MLP neurons of a small language model. Each row is named by its layer, matrix (up: input weights) and neuron, and shows model dimensions 16-111. Each number is 128 + 32 x the weight over its row's rms, rounded and kept within 0 to 255.
A block is one neuron, or neurons of one layer that tend to fire together. Before each block is what it responds to, as a language model described it from the Wikipedia text at the highest values.

Job or role nouns, or their final word piece, set right before a person's name, e.g. costume designer, keyboardist, head coach, Minister.
L8.up1449 [147 133 158 128  99 130 133 119  84 121 101 121 108 118 163 142 153 173 170 153  98 120 164 144 110 186 132 146 148 137 113 136 113 154 150 128 181  80 142 125 155 154 116 159  82 155 104  55 135 117  77 130 103 165 153 143 103 166 120 156 119 127 135 105 155 172 123 111 119 111 111 137  92 151 132 107  97  99 161  86  88 170 152 155 125 177 134 163 169 122 121 163  91 145 126  79]
L8.up1795 [109 146 127 108 125 132 174 150 100  71 106 142 164 116 138 132 145 169 160 174 114 122 190 122 105 181 206 208 144 118 180 105 143 138 112 130 147  83 116 182 104 111 153  92  93 124 145 113 144  75 119 116 132 131 134 143 124 105  86 135 178  94  84  92 106  75 124  77 121 120 119  78 169  96 182  87 130 135 110 105 113 115 146 210 177 180 149 111 171 122 141  93 153 138 144 171]

Tokens just before a media outlet or platform (for The, on Peacock, streaming on, on demand), plus dashes and pipes between numbers in sports score tables.
L14.up187 [180 158 120 110 169  77  84 148 156 224 162 109 107 164 109 160 127  84 131 138 128 171 161 137 142 143 184 194 131 165 144 128 196  95  88  84 148 120 180 205 111 104 137 115 189  69 138  96 179  96  69  76 217 112 154 123  77 141 167 144 119 148 110  99 143  96 133 136 122 112  83 137 114 114 112 112 112 162 134 142 145  90 159 137 171 166 132 138 127 135 166 112  82 119 129  50]
L14.up511 [113 118 144 132 136 165 135  81 186 139  88 173 112 159 118 112 111 152  60 102 161 124  77 122 140 173 101 163 129  97 176  39 123 140  96 137 124 130 139 145 112  93 107 115 120 125 138 130 180 162 156  71 125  96 125 152 114  90 110 113 180 149 130 174 155  72 112  52 153 102 101 149 115 125 149 137 114 133 100 122 106 122 113 120 155 114 114 146  68 101 148 151 138 109 164 117]
L14.up524 [135 158 104 120 113 109 132 168 107 149 133 121  90 173 152 168 157  61  95 138 164 105 147 106 102 157  88 125 102 167 188 131 143  95 136 166 125 150 126 124 148  20 131 126 140 165 103 119 129 158 150 107 162  79  82 144 139 128 123  79 140 120  74 128 121 139 124 130  83 136 127  99 128 109 121 186 134 173 117 124  92 113 136 156  95 113 174 144 110 111 100 106 139 136 151  85]
L14.up1020 [182 127   0 143 130 150  98 113 158 151 138 192 134 139 157 120 174  99  88 118 122  87 113 100  59 132  61 138 153 117 186 133 101  97 177 127 120  89 171  98 104 104 143 136 147 118 107  46 195  60 126  77 135  87 131 137 141 109 143 134 120 120  89 159 153 100 118  96 116 164 208 123 140 170 111 119  92 162 169 111 133 130 150 115 112 117 142 103 112 121 131 104 121 121 126 125]
L14.up1056 [109 165 130 133  69  55 124 148 147 113 141 173 110 120 156 105 103 189 153  99 116 119 131 146 205  82  84 169 124 162 191  93  82 123 110 104  81 158 112  98 108  90 122 202 120 130 125 122 167 111 118 118 141 163 117 134 138 110 114 137  86 177 187 195 148 207 136  89 137  75 143 125  13 185 149 126 148 142 163 120 127 154 141  77  71  91 183 102  85 149 150  91 139 107 156  76]
L14.up1086 [120  68 119 101  93 114 166 106 144 129 127  41 197 156 105 175  91 155 110 119 130 113 108 102 114 154  84 102 143 153 163 127 168 149 205 157 105 149  78 163 115 122 157 150 168 154 161 103 187 102  99 178 171 125 131 122 137 159 185 126  75 135  99  99 156 159 101 134 134 115 156  99 197 184  96 117  82 153 130 152 162  82 185 172 141 148 124 102 120 139  88 153 139 148  97 157]
L14.up1768 [172 156 163 103  66 159 191 113 179 168  99 126 175 152 173 163 149  93 170 150 156 135 170 117 160 102  97 133 191 162 100 158 166 150 120  62  93 145 143 141 141 116 161 137 153  89 131 126 122 167 181 136 170 177 111 136 160  98 127 136  98 113 185 139 125 132 147 125  99 120 134 155 114 142 141 156  65 181 144  87 106 118 117 143  44  67 136  92 117 160 152 160  84 144 146 163]
L14.up2025 [144 165  28 131 149 140 107  96 200 212 132 123 109 156 153 172 149 112  97 125 157  91 148 184 119 123 140 133  66 127 154 112 165 119 147 123 121 157 147 124 181 148 151 142 153 125 200 128 172 110 159 137 146 107  60 150 128 105 142 167 116 144  82 153 122 140 154 127  69 108 108 100 133 128 106 174 116 187 107  64 107 136 162  69 174 123 148 163 102 156 145 138 146 129 130 151]

The word "the" right after a clause-opening preposition, conjunction or separator, as in "After the", "noted that the", "during the", ", The".
L7.up76 [101 160 131 117 169 132 119  91 137 101 140 115  95 127  39 161 118 185 147 156  74 200 102  98  91 128  66  61  81  16 166  83  91  62 139 131 123 138 132 120 134  84 189 110 137 165 157 158 134 134 105 134 157 134  84 108 163 117 100 198 156 149 130  78 145 132 128  68 129 159 112 159 102 161 155 178 115  89 147 103 140 160 147 117 192 111  89 151  65  98 127 100 112  91 154 114]
L7.up433 [143 168 111 141 129 106  65  89  98 145 170 126 145 154 100 133  98 148 112 151  81 117 158  87 107 104 128 107  52  96 115 168  99 136 175 136 123 120 162 133 163 123  95  77 129  90 105  47 129 173 125 126 199 133  88 164 177 123 111 113 113 150 107 103  88 127 109 110 136 146  85  97 128 119 143 142  79  89 173  95 171 138 121 104 103 157 139 112 188  93 119 140 140 169 144 173]
L7.up626 [137 116 116 142 102 122  90 120 120 145 136 137 107 142 112  69 109 133 127 124 115 176 140 108  90  99 100 170 146 100 160  47  60 172  77  63 145  92 161 149 122 122 118 136 110  75 136 114 124 104  82 167 140 169  74 140 136 160 125 154 138 176 138 131 132 119 168  99 117 143 185 185 151 148  39 138 106 136  80 113  99 132 104 115 125 143 149 218 141 207 115  94 126 108  94  94]
L7.up1291 [136 147 121 116  80 134 161 105 170 101 120 146  93 124  82 141 112 132 134 115 117 167 107  85  72 122 133  92  51  72 155  86  71  59 109 104 119  89  97 137 132 120 119 103 160 143 112 115 130 143 146 148 129 167  59  71 168 137 109 161 158 136 103 131 216 130 144 111 127 132  65 116 104 182 107 179  88 115 122 124 132 127 153 105 166 109  86 149 135 113 122  79 162  96 148  67]

Column headings and section titles just before structured data in Wikipedia tables, mostly the last header, e.g. Result, League, Edition(s), GB, %.
L8.up978 [ 97 116  93 141 156 144 158  69 155 135  99 177 119 101 115 142 172 154  84  79  54  92 137 125 139 128 151 136  88  82 105  45 104 169  97 133 119 144 147  98 126 130 152 132 157 158 193 130 109 165  86 127 107 110 107 177 134  99 104 112 120 130 135 161 131 188 113 123 133  98 143 112 163  66  86 128 137 175  91 105 143 136 140 125 124 179 168  80 134 141 130  96 151 176 105 123]
L8.up1927 [121  88  76 144 117 133 191 133 134 145 118 135 155 137 164 127  74 113 120 130 154 169 101 155 159 119 127 130  98 122 116 158 101 144  76 161  88 191 163 103 178  66 210  96 149 153 124 160 123 154 109 145  71 120 114 138  46  98 153  92  92 148  79 118 162  86 162   2  60 128  90  87 121 147 125 184 119 140  53 154 115  85 130 136 139 129 132 205 139 146  90 165  90 120  87 104]

Transitive verbs, "by", and titles or roles placed right before a named person or pronoun, e.g. recruited, played by, guitarist, under, persuades (him).
L14.up109 [ 75 119 120 137 163 120 110 106  66 118 155  92 119 166  74 120 121 173 133 117 193 144 128 116  78 138 142 105 114 166 122  84 138 103 127 144  69 147 113 153 164 179 109 139 156 104 122 143 165  66 181 104 143 170 157 115 109  67 123 166  80 130  98 189 101 115 157  58  87 141  89 104 140 136  96 102  73 126 195 180 157 146 110 147 126 188 158 146 135  91 100 166  85 119 157 131]
L14.up782 [142 154 155  99 112 123  68  65 182 119 133 120  95 110 151 186 128 133 195 148  79 162 155 140 128 120 120  81  97 135  79 176 120 169 119 129  63 141 191 146 154 112 127 192 131 150 124 173  91 164  45  73 184 132 120 107 131 135 125 148 135 141 127 140 168  80 146 130 153  95 147 104 201 154 165 127  62 118 107 114 143 140 143 134 108 155  18 132  84 165  91 110 159 119 166  94]
L14.up794 [ 87 120 103 127 144 106 188 101  95 158 154  65 157 131 163 175 141 139 117 124 148 123  73 158 157 149 145 122 145 126 146 116 161 163 173  95 161 124  86 141 103 120 104 185  93  75 141 153 100 165 136 159 141 169 176  90 125  63 120 131 128 139 150 107 127 146 211  84 147 132 107  96 135 154 137  98  99 132 106 131 131 151 105  82 131 126  99 178 120 143 125 107 132 166 131  72]
L14.up964 [ 80 158 110  54 150 172 186  86 131 126 174 178 164 126 113 150 146  88 126 111 113 124 114 116 219 160 102 139 118 181  85 159 126  79 200 117 114 171 112 137 130 160 184  59 118 159 133 159 148  79 147  97 103 156 144 154 142 167  84 134 138 149 161 119 158 122 155 129 135 124 135 254 113 111  69 164 133 124 170 145 177 108  81 149 151 133 124 115 141 108  69 112 136 166  68 118]
L14.up997 [165  92 142 128 156 146 173 109 105 104  95 106 150  96 155 124 142 181 145 126 116 122 122 183 141 140 141 165 176 104 140 117 150  75 131 145 107 154  91 144  94 114 159 120 160  89 145 106 124  87 111 151  92 123 179 115 106  52 149 117 128  95 123 186 145 196 159  98 119 175 111 139 152 122  82 132 113  80 163 123  85 158 148 150 116 137 121 198 152 134 119 184 112 116  67  84]
L14.up1227 [103 127 170 108 115 166 156  73 111 162 144 115 155  61 128 152  85 132 115 132 190 122 147 142  73 119 145 105 154 172 120 134 129 120 124 168 155 124  84 143 116 158 102 124 124  89 165 176 115  99 118 116 133 157 114 138  84  85 143 131  80 154 113  78 141 125 137 164 149 101 132 143 119 131 121 152 181 131 125 142 106 198 176 151 175 129  90  91 156 103  98 145 126 170 166 142]
L14.up1435 [168  97  85 157 103 119 166 166 102 113 180 187 165  83 141 170 124  73  70 148 197 108 137 104 104 190 119 122 114 173 126 115 164  83 102  98 125  40  93 162 130 151 160  87  86 131 142 103 178 155 145 114 143 125  63 149  86  86 113 124 121  90 135 121 133 111  90 110 145  92 112 104  91 141 107 110 197 143 155 113  95 161 119 101 121 112 104 132 154  85 107 127  89 149 136 101]
L14.up1803 [123 124 159 170 135 174 168 163  76  93 142 104 154  77  92 142 136 119 184 145  85 140 140  80 160 139  85 130 143  77 138  94  98 156 135 162 137 131 140 119 157 152 114 110 134 132 171 121 105  89 105 140 130 172 134 113  49 129 124 142 113  79 117 129 155 149 152 158 114 139 118 116 154 135  74 126  74 134 163 105 132 167 105  88 136 167 105 166 121 160  94 166 150 138 136 137]

Tokens right after a release date or "was released" that name the distributor or medium, such as by, through, on (DVD), plus year digits like 2|022.
L7.up226 [129  77 114 120  70  92 111 140 134 103 200 110  94 163 153 128 144  98 124  78 121 143 129 124 162  65 128 115  84 106 153 150 151 147 145 132  58 131 154 146 121 177 173 102 137 124 122 125  89 106 113 117 106 146 167 128 142 182  98 137 105 132 149 114 131 114 120  92 136 160 122 152 105 125  89 158 157 148 142 182  99 188 151 160 156  73 142 170 170  94 118 146 156 130 129 126]
L7.up907 [ 98 153 123 104 135  22 104 132 167 145 130 187 141 142 140 142 125 102  66  97 113 130 159  94 142 139 133 108 123 128 147  63 138 114 122 119 128 108 158 238  69 166 133 113 132 108 120 162  81 108 173  56 159 160 151 131 137 105 129 159 119 116 111 104 134 136  91 152 162 121 137  92 107 112  76 205 107 140  91 163 115 165 145 126 139  88 159 143 147 144 102 171 103  99 159 116]
L7.up975 [100 191 125  69 140 151  88  83 119 174 124 158  86 132 141 191 165 130  76 107 123 118  93 141 187  75 163 117  74 154 126 122 105  56 173  64 102 221 119 173 191  67 171 126 155 102 109 130 125 124 130 125 125 150 145 220 124 121 153 155 128 124 119 106 145 119 156 108 170 138 173 133 123 120 123 111 119 134 108 119 179  76 132 126  50 173 151 148 106 133 117 146 106 135 108 104]
L7.up1551 [120 138 179 187  94 147 104 124 131 105 150 124 201 100 123  95 158 119 142 103 116 143  91  50 164 113  57 156 104 131 173 125 176  98 134 136 139 105 115 146 147  58 115 119 163 163 133 128 110  47 153 134 104 121 146 137 152 116 125 108 124 122 110 160 130 165 146 139 114 123 102 129 114 108  87 176  90 148  47 102  99  87 178 111 140 148 140 125 146 107 136 142 146 155  77 134]

A lone word-start letter v or d (any case, often after a space, hyphen or parenthesis), as in v|arsity, v|oodoo, d|ump, D|angerously; also blank lines right after wiki tables.
L7.up382 [142 162 100 145 116 106 131 152 157 141 156 116 123 207 134 137  40 179 103 188 112  89 116 136 128 136  97 135 112  60 142 126 112 109 114 200 133  89  84 116 161 134 100 135 134 115 160 140 171 164 115 117 150 148 101  74 109 140  30 153 117 148  95 161 132 118 100 117 139 173 130 130 136 162  70 132 153 120  77 178 167  94 130 143 147  70 119 138 149 111 152  46  83 116 179 105]
L7.up745 [143  93  86 110 149  92  91  89 104 159 117 108 196 166  92  98 123 196 153 148 123 152  99 124 134 149 168 113 125 115 168 177 100 129 102 219 137  58 133 101 165 126  97  69 145 115 123  76 107  83  54  93 114 142 102 144 135 144  92 141 149 149 111 153 144 123 117 103 116 148 158 158 107 145 135 134 172 171 107 133 141 101 170 128  84 141 122 185 153 139 125  94  94 112 145 166]
L7.up1885 [128  77  87 199  89  71  82 121 126 188 144 109 124  96  67  96 122 157 135 137  98 120 113 168  77 157 100 107 172 124  93  76 158 140 142 114 153 151  65 148 110 161 144 100 119 138 226 135 137 118 149 115 164  82 125  52 191 105  98 179 117  76  86  94 167 111 107 146  92 202 111 181 108  72 189 116 108 132 130  96 167 173 126 120 139 161 177 116 144 102 118 117 151 117 142 128]
L7.up1949 [149 110  83 113 124 105  91  94 160  89 112 147 177  96  95 164 103 119 138 106 110 148  87 156  98 181 143 117 156 123 180 141 100  89 174 136 159 121  86 113 109 106  31 167 121 153 115 101 147  84  58  56 159 151 121 149  87 208  70 143 127 161 151 157 100 171 198  93 124 166 111 111  60 168 160 103 132  99  97 107 185 120 172 124 128 160 105 112 139  87 128  79 138 140  73 134]

Thousands commas, decimal points, colons and hyphens splitting a number's digits, as in vote totals (149,649), ISBNs and times (1:58.77); also word-initial capital V.
L14.up153 [ 92 155 123 148 166 106 132 151 150 132 101 149 141 123 168 153 119 109  96 122 128 139 126 154 167 119 142  99  88 132 164  98 146 174 166 138 110 196 112 109 137 147 153 114 130 171  98 132  86 114 135  84 139 177 102 171 111 154 135 191 115 166 109 126 162 122 133 119 143 141  88 100 148 145 124 149 149 151 149 135 139 122 176 117  55 141 137 153  71 133 153 141 140 101 106 130]
L14.up339 [152 130 129 161 156 117 174  85 129 111 191 163 161 116 104 134 138 150 112 135 140 192 146 131  70  88 107 180 120 103 162 174  84 122  96  32 142  99  66 113  83 132 120 166 106  82 113 151 140 150 114 156 111 136 137 101 151  82  90  91  84 142 153 119 106 127  85 145  68  88 148 149 168 140 129 138 139 158 115 165 189 118 211 138  97 130 163 140  49 165 106 127 192 132 141 142]
L14.up716 [163 102  61 161 145 143 207 118 131 125 134 119  77  99 149 177 167 140 173 165 123 103 150 107 106 163  49 149  38 196 128 127 184 153 134 142 153 116 147 105 130 144  83 136 152 101 110 140  87 111 138 103 180 137  55 107 135 175 184 106 118 158 162 150 138 130 114 157 130 117 109 168  29 115  44 111 156 162  69 193 122 122 136 154 134 181  57 121 113 107 155 127 182  94 124 131]
L14.up908 [165 138 125 117 141 149 135 169 192 129 152 113 107 183 160 125  68 135 145 152 100 110  77  71 124 155  75 175 138  51 118 169 181 155 103 130  86 158 127 134 189 134  99 144 136 109 143 168 171 118  91  73 191 112 181 151 130  98  85  55 151 148 131 123 112 185 111 169 147 128  84  99 158 182 140 151 143 102 115 218 111 117 102   8 148 186  67 129 103  93  74 116 101 164 215 101]
L14.up981 [ 86 126  93 130 145 150 131  86  50 187 157 131 130 165 184 145  95 134 163 134  93 154 128  94 137 156 135  84  59 133 112  83  78 158  92  33 187 125  96 127  99 111 137 133 116 154  90 113  67 134  98 115 133 131  78 180  58 145 189 129 128  77 150 137 161  89  73  85 122 122 114 130 111  88 108 116 132 167 126 157 136 120 107 104 108 111 144 141  88 141 148 162 101 105  99  93]
L14.up1107 [168 117 164 101 130 141 150  90  83  97 159  95  93 112 161 136 134  81 121 174  87 123 166 166 163 140 127 101  48 124 215 130 130 115  86 110 147 159  99 105 133  90  57 107 128 156 118 108  96  80 145 153 159 159 144 120 106 126 136 121 179  82 166  93  46 139 158 123 163  89  94 144  58 161 121  93 195 158 142 147 121 129 121 182 115 168 106 102 115 146 145 132  89 142 138 107]
L14.up1656 [147  57 151 140 154 121  84 137 133 104  87 112 118 152 138 104 167 187 111 123 135 116 142 116 144 142 147  88 110 128  89  99 145 116  63  80 136 122  61  95  96 124 162 111 108 142 138  81 159 148 134  97 119  82  95 180  78 131 145 169  79 118 163 152 159 122 132  93 178 125 148 150 128 161 113  80 181 122  94 174 114 148 122  94 108 150 167 162 127 158 102 171 168  67 134  70]
L14.up1812 [119 106 174 127 202 135 148 104  86 128 132 133 168  87 144 153 154  76 179 133 155 165 126  98 127 113 137 145  95  84 148 112 103 141 146 147 132  63  28  99 143 195 158 137 125 195 115 129 114 124 128 147 209 123  59 169 122 108 172 130 154 117  92 134 141 160 204 103   5 158 100 117 151 126 144 139 172 130  97 160  96 128 197 121 182 145 173 139 110  37 129 104 126 107 178 127]